python train.py --activation="gelu" --init="normal" --lr=0.00167 --final_lr_fraction=0.0
MLP neurons of a small language model. Each row is named by its layer, matrix (up: input weights) and neuron, and shows model dimensions 16-79. Each number is 128 + 24 x the weight over its row's rms, rounded and kept within 0 to 255.
A block is one neuron, or neurons of one layer that tend to fire together. After each block is what it responds to, as a language model described it from the Wikipedia text at the highest values.

L6.up17 [161 175 123 123 146 153 171 180 117 135 139 121 154 137  80 130 134 132 156 133 122 161 157 122 121 124 129 114 141 108  96 117 138 114 140 153 155 146 151 171 140 137 135 147  99 132  99 127 134 142 121 123 133 104 112 144 146 152 165 129  73 110 113 105]
L6.up23 [104 115 138  87 124  61 145 139 132 136 131 104 140 139 124 116 127 144 126 101 140 114 148 174 158 132 154 120  97 100 169 134  79 112  71 139 137 103  86 119 108 121 110 123 114  89 124 137  86 131 130 109 109  94 137 131 146 143 129 102  89  98 134 167]
L6.up64 [109 113 148 102 109 184 115 113 136 155 120 100 132 118  95 118  84  99 130 124 140  92 101 131  93 109 123 129 145 100 107 132  97  94 142 158 138 162 116 148 148 123 123 113  97  93 108 136 132 140 129 137 125 116 112 143 104 156 129 112 117 132 128  97]
L6.up533 [140 104 113 101 115 137 145 114 148 145 120 135 110 126 138 131 107 117 134 153 132 164 139 116 113  85 177 141 167 112 136 148 150 144 150  98 152 115  73 111 128 146 155  93 158  83 134 108 133 112 116 109 144 122 118 116 121 132 122  95 159  95 134 166]
L6.up575 [115 139 121 118 153 154 127 150 153 147 133 100 128 130 113 132 113 142 143 133 118 128  89 120 161 129 137  93 151 128 114 153 112 116 142 122 138 130 107 133 171 162 133  96 117  85 115 126 128 117 155 136 105 127 149 112 119 174 145 113  80  95 124 159]
L6.up634 [ 93 172 149 155 146 137 119 151  84 186 128 146 139 137  97 153 145 106 112 150 132 162 110 127 128 176 117 131 104  90 128 157 103 136 126 148 102 177 106 122 130 109  97 136 126  79 132 147 129 117 138 161 136 123 147 142 129 143 163 108  90 135  91 151]
L6.up722 [145 132 108  75 115 147 131 110 128 130 163 135 124 119 150 163 132 121 159 119 154 134 109 165  92 118 149 112 147 147 111 129  97 128 134 131 148 103 101 159 116 142 130 156 100 114 143 109  93 137 123 163 109 130  82 118 137 131 160 128 161 136 145 104]
L6.up756 [115 109 180 110  96 162 106 158 146 151  96 140 158 124 129  97 101 133 126 126 151 106 109 102 112 129 127 105 144  69 105 107 142 101 127 118 162 128 116 132 141 128 150 132 153 150 142  82 149 113 159 114 106 166 131 147  88 144 134 133 127 117 135 126]
Responds to: Prenominal modifiers and determiners. Words just before a noun still to come, such as possessives and determiners (his, their, 's, no) or adjectives after a (strong, significant, growing).

L6.up28 [136 103 121 118 143 110 170 143 176 140 139  92 152 124 119 145  98 175 105 146 157  65 159 109 118 157 150 146 126  89 135 131 144 135 133 157 134 193 139 147 111  86 102 123 172 124  90 152 152 142 102 166 125 121 121 108 153 186 122 129 127 142 151 127]
L6.up75 [129 130 127 106 151 177 180 121  94 129 129 159 169  94 134 167 150  86 152 126 134  89 119 159 141 162 180 162 131 155 117 153 111 133 102 116 102 128 116 120 154 148 126 177 100 153 119 112 133 123 111 130 132 124 119 145 125 131 142 111 135 135 139 106]
L6.up96 [144  96 107 143 127 111 146 111 134 125 136 167 139 111 142 142 118 111 139  97 140 176 115 146 167 117 104  97 139  94 122 155  99  64 141 107 173 106 122 112 109 130 148 123 157 113 125 151 140 152 177 145 108 156 131 171  92 141 173 103 117 112 130 121]
L6.up204 [118 121 139 124 152 142 109 131 139 145 163 146 148 126 116 128  95 127 133 113 117 132 151 150 118 127 139 111  97  71 128 146  97 129 145 110 112 109 117 120 107 131 148 163 165 173 149 136 156 151 124 132 123  97 150 130 132 114 172  87 152  59 133  97]
L6.up308 [123 173 160 142 155 146 130 143 111 117 127 154 165 154  83 134 140 146 144 122 143 115  74 158 128 102 146 181 155 130 111 177 113  97 128 137 135 126 136 136 139 159 127 166 144 141 139 163 114  92 128 145 120 105  79 159 131 131 133 160 135 116 170 103]
L6.up328 [126 165 119 163 123 131 151 139 113 134 124 143 145 138 125 131 144 132 134 139 122 150 140 183 156 182 128 103 127 122 111 183 137 117 126 171 169 117 111  98  87 105 147 183  88 134 121 123 116 162 141 124 160 123 145 113 150 151 130 171 137 152 151  95]
L6.up356 [136 142 104 127 139 116 139 141  85 160 109 152 126 153 108 142 122 135 109 154 145 138 145 143 126 143 127 140 124  58 144 164 142 124 154 108 137 151 116 125 142 144 114  83 116 127 111 137 132 110 179 146 127 109 158 151 131 134  53 103 141 118 154  68]
L6.up741 [159 145 134 101 128 136 118 142 114 132 126 160 159 117 141 138 101 110 178 106 129 179 119 128 109 172 151 119  86 111 112 137 155 134 113 114 167 112 141 127 118 138 116 161 137  80 127 127 182 132 127 158 142 128 101 142 104 139 149 145 146 128 151 159]
Responds to: Upcoming time expression. Words right after a preposition, colon or table bar that come just before a date, year or period, such as the, early, following, or a space.

L5.up441 [134 127 202 133 155 126 123 118 124 170 131 184 154 136  88 157 125 144 152 132 105 124 105 167 137 155 120 135 108 105  84 202 118 113 116 135 122  98 120 128 109 123 122 109 144 149 148  65 114 129 127  78 104 113 181 157 117 127 103  81 173  86 153  76]
Responds to: Time expression prefixes. Tokens just before a year or period in time phrases, such as the space before a year, month names, "the", "th" in "19th century".

L2.up31 [112 119 128 169 140 106 110 125 128 157 163 116 122 167  94  96 134 115 150 132 119 140 103 137 114 122 154 128 153 129  95 110 144  84 151 101 170 133 110 143 152 121 129  72 132 117 134 144 147 170 146 105 157  64 133 121 136 131 163 138 128 142 161 105]
L2.up68 [128  87 110  86 115 152 147 143 119  64 144 140 129 150 120 128 133 117 177 150 116 151  98 122 126 100 141 109 163 106 125  81 172 159 132 113 141  99 124 134 130 155 117 130 146 121 121 118 170 130 105 118 188 134  86  82 163 132 155 121 113 152 152 126]
L2.up333 [148 121 134 123  98  97 102 140  98 130 131 123 157 176 111 137 169 172 139 104 150 132 123 155 153  81 109 132 118 129 108 116 155 136 152 127 138 153 148  94 127  67 122 134  98 106 120 106 122 122 131 135 117 120  91 105 168 142 146 169 119 123 152 137]
L2.up375 [101 113 149 112 154 176 141 130 106 126 125 153 121 147 134 104 122 132  91 134 112  87 138 138 135 119 116 132 130 144 154 121 118 132 113 142 116 129  93 179 146 137 146 122 112 155 124 117 168 122 118 140 129 180 120 135 146 101 154 151 132  57 103 143]
L2.up534 [127  87 145 117 141 146 181 169 151 105 144 168 121 139 125 126 114 162 103 160 129 151 144 134 122 146  98 116 170  84 130 140 157 141 124 110 153 131 140 152  89 136 119 106 159 103 134 151 148 119 110 122 135 173 109 138 196 132 149 179 126 125 106  94]
L2.up553 [109 128  98 151 174 138 123 129 131  72 143 112 141 103 121 140 173  95 134 137  58 135 104 145 131 136 153 133 143 113 102 135 136 125 107 117 179 111 125 160 121  95 159 101 139 147 124 157 131 152 155 118 127  84 115 128 145 121 125 121 167 128 121 139]
L2.up573 [125 136 153 141 117 173 100 119  85 150 132  99 129 169 120 116 140 113 119 130 151 160 172 111 114 102 128 138 147 132 112 156 154 120 184 109 201 102 151 119  96 150 125 110 131 150 167 113 179 131 162 131  95 130 144 138 120  92 107 146 123 107  86 106]
L2.up731 [ 89  93  92 110 109 118 151 139 153  74 143 169 129 154 129 122 121 156 121 143 133 195 108 143 139 143 138 105 127  92 142 127 162 127 131 106 125 156 120 137 116 158 157 118 106 129 156 136 162 118 124 105  92  73  85 125 111 122 132 151  81 154  98  98]
Responds to: Possessive 's marker. The possessive 's or ' after a name, organisation or country, as in Brazil's major cities, Coltrane's, and the band's story, with weaker firing on his and her.

L2.up20 [146 125 131 129 165 148 158 159 143 118 146 131  90 108 103 123 110 156 134 113 154 139 163 156 151 113 179  84 133 121 139 157 143  81 108 110  89 131 151 119 150 130 123 143 135 108 143 102 133 164 113 104 138 134 122  98 148  86 144 148 149 122 119  86]
L2.up75 [134 127 141 133 145 117 132 112 169 120 124  71 157 126 143 111 118 169 146 111  85 106 144 126 135 117 115  92 138 132 139 153 119 122 123 109 172 148 119 108 142 136 143 152 147  97  79 143 183 140  99  88 119 120 114  89 131 103 145 144 103 124 123 124]
L2.up226 [125 101 114 153 150 152 130 142 115  82 170 110 165 143 108 129  97 139 144 101 124 145 133 135 124 156 132 125 131 138 137 165 134  76 149 118 132 134 137 106 136  95 114 129 118 158 156  93 107 186  99 141 157 177 122 148 127 124 157 116 149 131 176 173]
L2.up365 [132 108 167 126 131  93 126 122 126 131 178  75 135 114  96 137 114 140 117 147 108 123 131 129 152 184 105 122 119 134 132 107 117 161 149 121 178 128 161 111 129 168 123 133 163 103 138 129 175 114 137 118 129 130 155 125 124 128 123 120 120 147 125 177]
L2.up472 [163 128 123  97 147  99 131 107 138 152  96 110 113 148  72 160  76 137 138 117 105 123 104 156  95 158 132 153 133 155 145 149 110 125 143  64 165 108 157 139  94 118 126 112 112 139 124 106 144 162 128  78 161 110 118 140 146 131 156 138 132 152 131 189]
L2.up555 [128 179 119 116 113 139 132 112  72 122  94  96 119 142  96 154  91 122 148 124 123 129 145 161  85 148 127 147 124 141  93 115 146 145 143 127 146 130  97 139 144 106 131 143 149 137 173 120 135 135 107 105 191 158 156 116 168 129 141 148 134 182 108 160]
L2.up596 [104 124 137 166 134 174 101 127 148  67 119 110 157 137  68 157 100  78  86 102 128 149 149 112 164 159 137 103 144 142 152 154 109  88 121 135 148 161 157  81 128 135 128 152 130 109 125 127 117 130 128 127 135 142 133 134 120 164 118 153 124 100 148 142]
L2.up683 [106 110 124 109 128 125 138 127  99 139 128  71 124 121 124 155 115 141 151 119 156 114 131 141 130 143 145 138 106  90 123 111 148 154 140 116 119 152 113 105 134 116 156 114 160 154 116 134 186  81 121 174 129 114 129 106 132 125 171 155 150 158 148 154]
Responds to: Before birth years. The space or opening bracket right before a birth year in short biography lines, e.g. "politician (born 1977)", "(1935–2017)"; also opening quotation marks before song titles or quotes.

L6.up33 [170 129 117 124 125 123 115  96 140 181 125 101 108 112 118 114 117 133 130 126 119 112 153 150 194 150 120 154 124  93 136 121  92  84  95 155 164 103 133 129 158 152 120 166 128 132 163 138 151 105 128 133 110 107 143 108 159 181 166 111 142 139 168 121]
L6.up102 [129 126 171 125 153 128 135 132  67 124 117 122 119 137 120 150 147  91 149 145 157 137 118 122 124 126  79 149  82 156 101 109 142 114 115 142 120 126 131 170  98 130 137 143 134 114  96 120 101 130 125 175 101 150 113 103 134 176  89 133 116 125 171 146]
L6.up123 [120 153 126 185 157 116 114  80 129 136 156 113 139 121 118 153 181 121 101 135 159 118 155 128 174 129 111 107 109 110 157 158 127 104 100 155 173 118  87 146 106 113 114 152 126 124 155 108 105  92 171 118 130 125 160 159 109 133 148 124 117 144 150 125]
L6.up190 [135 158 130 151 171 124 128  62 100 115 129  64 134 110 139 128 151 124  86 135 130 121 135 127 124 112 134 161 131 153 115 128 103 104 131 157 128  69  61 132 110 128 124 133 137 134 156 119 148 135 164 164 115 139 108 100 113 133 147 122 141 123 136 150]
L6.up257 [ 99 147 151 137 107 122 123  62  82 112 108 102 106 139 155 105  87 100 130 132 164 151 127 144 134 141  86 168  92 120 117 132 134 149 145 110 113  88  84 158 134 136 111 109 112 119 126 154 120 163 113 115 147 102 132 128 117 162 126 108 125 100 130 127]
L6.up374 [120 134 104  96 113 130 165 102 128 133 114 109 137  94 102 111 124  79 127 140 140 154 106 119 102 119 126 134 159  66 120 135 125 134 168 148  99 135 115 137 147  75 123 114 110 113 154 126 171 171 177 123 112  88 100 114 130 146 131 106 137  91 167 143]
L6.up531 [113 166 123 129 115 141 170  94 133 150 147 147 136 121 161 142 152 101 135 128 139  97 123 192 125 155 162 139 164 148 127 138 181 145 122 173 165 104 139 149 133 124 152 196 138 144  96 102 113 166 167 134 133 141  95  98 129  84 148 150 154 103 135 142]
L6.up740 [131 133  93 135 120 150 119 136 100 140 130 106 168 115  77 118 120 174 132 168  81 106 111 115 136 117 101 119 157 126  92 159 121 135 129 153 141  99 103 129 140 146 189 117 170 123 126 129 113  92 138 111 120 123 103  96 168 124 108 154 128 156 133 110]
Responds to: Capital P word starts. A capitalized first piece of a proper noun or acronym, mostly "P", as in PRS, Pegasus, Pompidou, Poker Hall; sometimes other capitals or an opening parenthesis.

L5.up235 [ 82 147 136 138 133 144 168 117 120 155 179  99 145 132  88 120 132 180 120  82 128 147 130 129 162  93  86 124  86 147 107 144 117 159 144 132 123 114 106 133 136 153 107  92 114 140 116 133 149 147 127 154 120 103  98 169 129 128 110 130 114 143  94 165]
Responds to: Determiners and quantifiers after verbs. Function words that open a phrase right after a verb or preposition: possessives like his/her/its/their, "the", degree "much"/"more", and "of" in "a number of".

L6.up2 [ 85 138 165 147 128 137  78 142 102  99 120 128 133 107 120 174 138 120 135 141 103 133  91 122 149 153 125 113  87 141 112 114 161 153  61 101 140 118 141 136 145 124 108 120  97 164 107 137 142 181  87 159 139 143 141 120 109 138 159 102 172  93 146 113]
L6.up144 [120 122  94 153 149 133 122 131 148 153 138 118 167 187 115 133 109 150 151 120 116 165 115  93 110 153 110 120 155 118 106 138 143 121 127 149 159 132 120 149 123 125 141 131 157  78 148 148 172 161 105  96  77 136 129 194 123 114 119  67  97 137 153 115]
L6.up182 [155  87 143 111 139 160 116  93 122 144 152 148 126 127 179 150 128 119 108 117 157 171 138 125 130 149 117 131 187 118  96 122  78 130 122 119 160 145  91 109 146 150 121 169  88 152 102 116 158  90 117 151 111 105 141 167 137 136 144 121 149 115 132 152]
L6.up200 [112 115 126 144 128 151 143 101 115  90 147 136 147 142  90 136 113 152 133  79 131 140 144 123 139 112 150 111 164 135 169 139  90 170 124 106 155 142 117 130 121 160 112 167 140 124 160 132 152 177 130 104 116  90  92 151 154 158 114 138 116 164 133 119]
L6.up376 [128 133 169 135 143 114 132 112 153 143 112 124 129 107 130 106 131 159 119 172 147 105  99 153 115 113 103 132 112 139 113 101 128 136  65 126 116 110  80 170 138 150 126  93 138 178 145 120 158 107 146 104  92 154 119 146 139 161 110 140 142  85 149 136]
L6.up481 [122 150 154 142  95 175  93 156 119 124 151  77 166 110 147 175 102 116 154 157 114 134 140  88 143 114  86 130 131 104 113 109 111 126 101 108 160 195 138 153 145 148 115 143 118 123 107 130 121 155 122 152 143 104 132 151 140 147 108 128 159 126 162 156]
L6.up668 [149 119 128 134  75 155 103 134 122 150 151 148 136 120  77 108 109 129 153 130 111 105  99  84 175 116  74 152 139  98 108 132 129 152 134 111 148  98  86 139 125 147 115  97 137 134 125 140 141 157 115 122 137  98  91 151  89 131 105 117 164 146 133 163]
L6.up677 [155 174 162 123 103 155 109 156 181 125 100 128 163 128 161 127  77 131 128 118 104 145  87 111 103 152 167 101 119 165 136 128 116 109 154 116 158 143  82 132 112 113 157 120 127 149 115 142 132 161 116 128 126  92 126 143 127  92  90 129 166 145 123 161]
Responds to: Year prefix tokens. First three digits of a four-digit year, usually after "in", a month, or a space, as in 1953, 1903, 2019.

L2.up95 [135 125 143 118 154  93 108 121 110 136 153 113 119 106 128 144 104  89 115  99 133 145 126 157 200 118 124 124 129 109 159 102 101 126 113  96 139 125 114 151 155 192 184 155 137 160 106 133 127 115 144 143 111 102 190 122 115 128 115 156  88  94 118 127]
L2.up221 [128 169 142 134 136 134 130  92 131  95 121 102 136 111 141 132 123 141 150  78 115 179  88  88 120 119 133 119 110 154 138 168 150 147 144 159 129 125 129 137 115 140 153 142 128 110 135 182 120  68 130 143 137  74 134 155 102  83 118 219 136  92 117 145]
L2.up363 [118 186 160  66 132 114 131 143 112 119 116 149 125 121 125 140 111  88 138  97 118 144 126 137 114 130  97 181 142 102 132 128  94  97 145 135 125 103 149 138  74 124 157 119 110  98  84 141 133 168 100 136  89 102 128 147 110 123 175 141 155 128 135  99]
L2.up486 [140 110 128 111 156 148 118 145 112 118 142 163 124 152 123 131 137  72 153 136 149 128 128  91 117 163 119  97 139 113  99 155 126 122  96 179 130  97 150 141 132 120 171 144 150 172 135 135 139 165 145 199 122 174 139 114 124 138 101  89 127 104 160 129]
L2.up524 [111 149  72 116 119  97  77 135 110  78  68 116 123 146 112 139  99 107 108 134 124 171 110 113 143  99  89 100 130 117 185 102 112 116 117 154 152 133 129 156  94 147 110 152 116 160 107  93 125 132  90 128 143 130 141 122 101 115 100 101 139 126 128 130]
L2.up588 [196 151 149 111 167 109 107 152  81 124 127 163 124 156 128 185 135 124 126 140 127 175 144 127 162 126 108 141 130 123 174 160 120 161 132 145 140  98 125 155 111 135 124 133 125 142 136 116 113 105 128 164 148 131 122 126 131 127 129 122 147  93 149 122]
L2.up603 [169 157 143 118 130 149 147 131 126 104 119 133 121 126 121 143 142  79 134 133 115 133 144 137 133 151 101 127 138 109 102 136 137 155 115 155 114 167 161 119  98 129 127 130 143 130 181 180 144 101  83 146 121 116  81 136 143  92 130 167 129 141 171 115]
L2.up712 [126 144 140  73 146 142 113 130 122 121 105 124 114 123 157 171 131 129 162 140 150 147 114 164 123 120  98 109  97 125 140 153 137 106 126 176 119 116 145 128 146 170 132 150  91 138 124 164 130 139 144 158 129 101 172 151 166 183 120 104 124  89 157 125]
Responds to: Date punctuation before year. Tokens inside full dates just before the year, mainly the comma after the day (September 30, 1977), also month names (23 March 2006) and spaces/"to" in date ranges.

L5.up351 [114  98 144 151 119 113 126  93  86  86 152  94 140 158 148 134 152 119 160 125 141  67 140 146 138 119  90 151 104 142 161 122 107 140 127 131 117 133 126 140 141 112 170 128 177 112 113 165 114 124 129 132 124 101  91 115 144 113 137 153 143 143 130 105]
Responds to: Word-initial consonant fragments. Short word-start pieces, often one consonant like p, l, L, M, J, opening words after quotes, parentheses, headings or prefixes, as in p|rosecution, un|l|awful, L|egal.

L5.up109 [130 146 121 138 126 160 130 132 160  89 139  93 160 133 127 157 114 157  86 153 109 104 146 161 143 119 150 136 113  98  96 126 153 109 145 126 159 139 114 151 115 101 126 140 157 139  95 105 109 104 122 102 126 111 128 109  89 134 142 111  82 100 169 149]
Responds to: Table header column separators. Pipe separators between column names in Wikipedia table header rows, such as Votes | %, Name | School, Team | GP, and sometimes data-row pipes.

L5.up331 [124 163 125 117  93 155 140 137 116 101 115 111 138  99 124  96 117 106 136 170 131 169 160 103 131 129 131 105  84 104  96 143 122 122 134 111  75 163 130 130 149 142  95  99 130 160 110 168 119 112 110 111 130 130 118 142 101 147 152 156 115 162 112 106]
Responds to: Year prefix tokens. First three digits of a year, such as 199, 193 or 201, mostly after "In" or "on" at the start of a sentence or paragraph, plus month names in dates.

L2.up36 [104 157 128 149 129 130 126 114 157 135 139 102  94 144 134 108 127 159 107 117 132 115 149 117 147 102 105 138 133 105  81 149 157 111 141 120 122 123 151  82 121 151 123 166 103 122 108  92 119 109 129 113 104 113 148 125 117 123 145 144  73 109 156 100]
L2.up128 [ 75 115 128 134 128 155 136 107 111 134 160 114 127 165 131 139 115 116 166 138  99 124 188 135 132 199 128 133 130 111 127 100 134 186 155 112 108 101 139 126 182 130 125 135 129 158  77 117 139 157 113 127 171 143 149 142 104 103 170 131  86 123 138 115]
L2.up214 [126 141 128 174 170 127 166 161 154 123 118 122 135 141 112 135 148 150 141 115 148 133 159 139 175 133 115 109 104 144  96  88 144 117 127 133 129 137 130  97 125 126 141 116 106 140 154 117 107 126 191 139 150 148 148 120 152 111 146 126 122 117 148 158]
L2.up225 [129 141 106 132 129 117 123 155 156 141 155 117 118 132 148 124 145 146 107 126 115 116 120 127 104 122 127 141 157 103  97 143 141 103 121 119 128 130 124 117 136 150 145 148 117 114 121 112  81 144 118  84 101 126 147  98 155 149 151 130 114 122 169 137]
L2.up233 [126 144  96 132 135 135 148 140 171 130  87  99 124 142 116 131 143 106 112 171 144 116 161 154 148 185 135 171 162 162 110 132 163 124 144 115 175 124 170  93 108 121 102 156  55  96 140 123 139 102 101  91 106 102 167 144 141  98 128 124 158 198 135 114]
L2.up372 [160 140 164 128 141 157 132 160 139 120 148  81  84 132 134 131 129  92 154 120  98 125 139 111 109 109 110 150 134 112  87 156 106 119 151 141 124 168 135 124 101 136  96 153 124 134  99 133  83  72 100 128 136 142 122 137 123  98 120 141 141  99 111 116]
L2.up432 [115 159 143 150 150 135 158 117 140 122 101 137 145 131 103 145 157 114 115 143 130 121 142 143 100 183 205 140 134  91 120 143 146  99 102 142 114 138 158 124 153 156 124 158 131 126  48 127 135 133 142 115 152 117 128 137 137 176 147 104 109  91 103 148]
L2.up475 [142 134 127 111  97 143 112 119 130 135 107  78 134 120 142 177  97 116 114 111 136 107 145 156 136 107 159 113 117 129  87 110 147 109 120 108 139 139 105 166 119 163 122 169  76 127 120  97  76 152 119  92 105 150 142 115 109 107 125 120  97 145 158 164]
Responds to: Table header separators. Column separators and header words inside Wikipedia table header rows, especially right after stat abbreviations in sports standings (L |, GP |, Census |); a few stray prose cases.

L6.up192 [128 113  84 137 139 100 111 103 128 135 176 117 100 132 111 143  81 148 116 128  83 127 146 125 140 118 116 127 136 131 120 136  87 147 141 138 102 121 131 134 108 144 157 100 105 133 143  95 130 131 135 129 139 131 126 136 107 116 125  98 106 150  90 142]
L6.up253 [163 167 138 176 153 122 153  99 157 100 120 109 143  88 135 149 111 181 131 129 109 106 168 112 135 118 129 140 157 140  90 132  94 128 142 126 156 148 135 145 116 121  97 133 105 140 158 138 124  72 132 142 108 134 102 133 112 145 146 102 110 113 139 106]
L6.up280 [134 113 106 143 155 111 117 125 119 156 136  92 166 170 104 126 113 143 102 171 123 106 162  89 173 143 100 148 160 118 111 148 109  98 112 115 121 119 141 177 128 137 148 119 138 129 119 113 109 162 149 127 133 174 151 145 147 118 127  77 153 162 144 122]
L6.up569 [124 126 101  98 106  82 132 112 118 117 165 101 120 144 106 159 152  93 155 102 137 150 158 143 151 115 137 116 126 116 111 121  74 125 110 168 100 147 103 116 139 128 187 132  67  91 116 123 126 109 167 120 112 172 154 134  93 106 138 111 125  82 115 104]
L6.up578 [123 147 165 116 135 147 104 107 160 116 129  68 142  90 152 124  82 141 107 135 130 117 156 165 132 121 121 130 100 127 138 120 137 133 155 132 121 162 137 141 110 130 103 137 176 151 145 157 127 104 120  96 138 160 119 139 109 146 160 108  67 115 138  83]
L6.up729 [147 132 151 127 155 139 154 157 132 164 166 126 158 150 145 186 163 107 102 118 112 109 143 165  91 107 149 173  96 108 133 143 154 110 174 180 106 144 121 145 133 129  86 171  89 144 104 111 126 131 106 118 142 173 109 175 155 116 156 115 139 145 161 111]
L6.up743 [ 98 161 104 100 135 119 137 166 145 126 155  76 138 137 165 109 163  91 112 121 129 117 122 133 101 116 126 125  92  79 105 155 102 115 135 151 153 139  85 121 112 160  93 115 152 119 125 129 137  81 146 132  88 127 107 144 120  97 125 114 133 133  96 121]
L6.up744 [153 130 155 138 108 112  84 111 110 160 192 117 106 120 108 107 120 105 155 165  73 145 134 157 122 153 132 126 141  99 127 147 137  87 146 166 138 146 113 115  51 165  96 178 139 126 147  95 179 135 132 115 137 100 124 119 117 144 107 142 138 106 143 158]
Responds to: Table header separators. Pipe separators in markdown table header rows right after short column labels like No., Pos, Competition; more weakly, connectives such as also and however.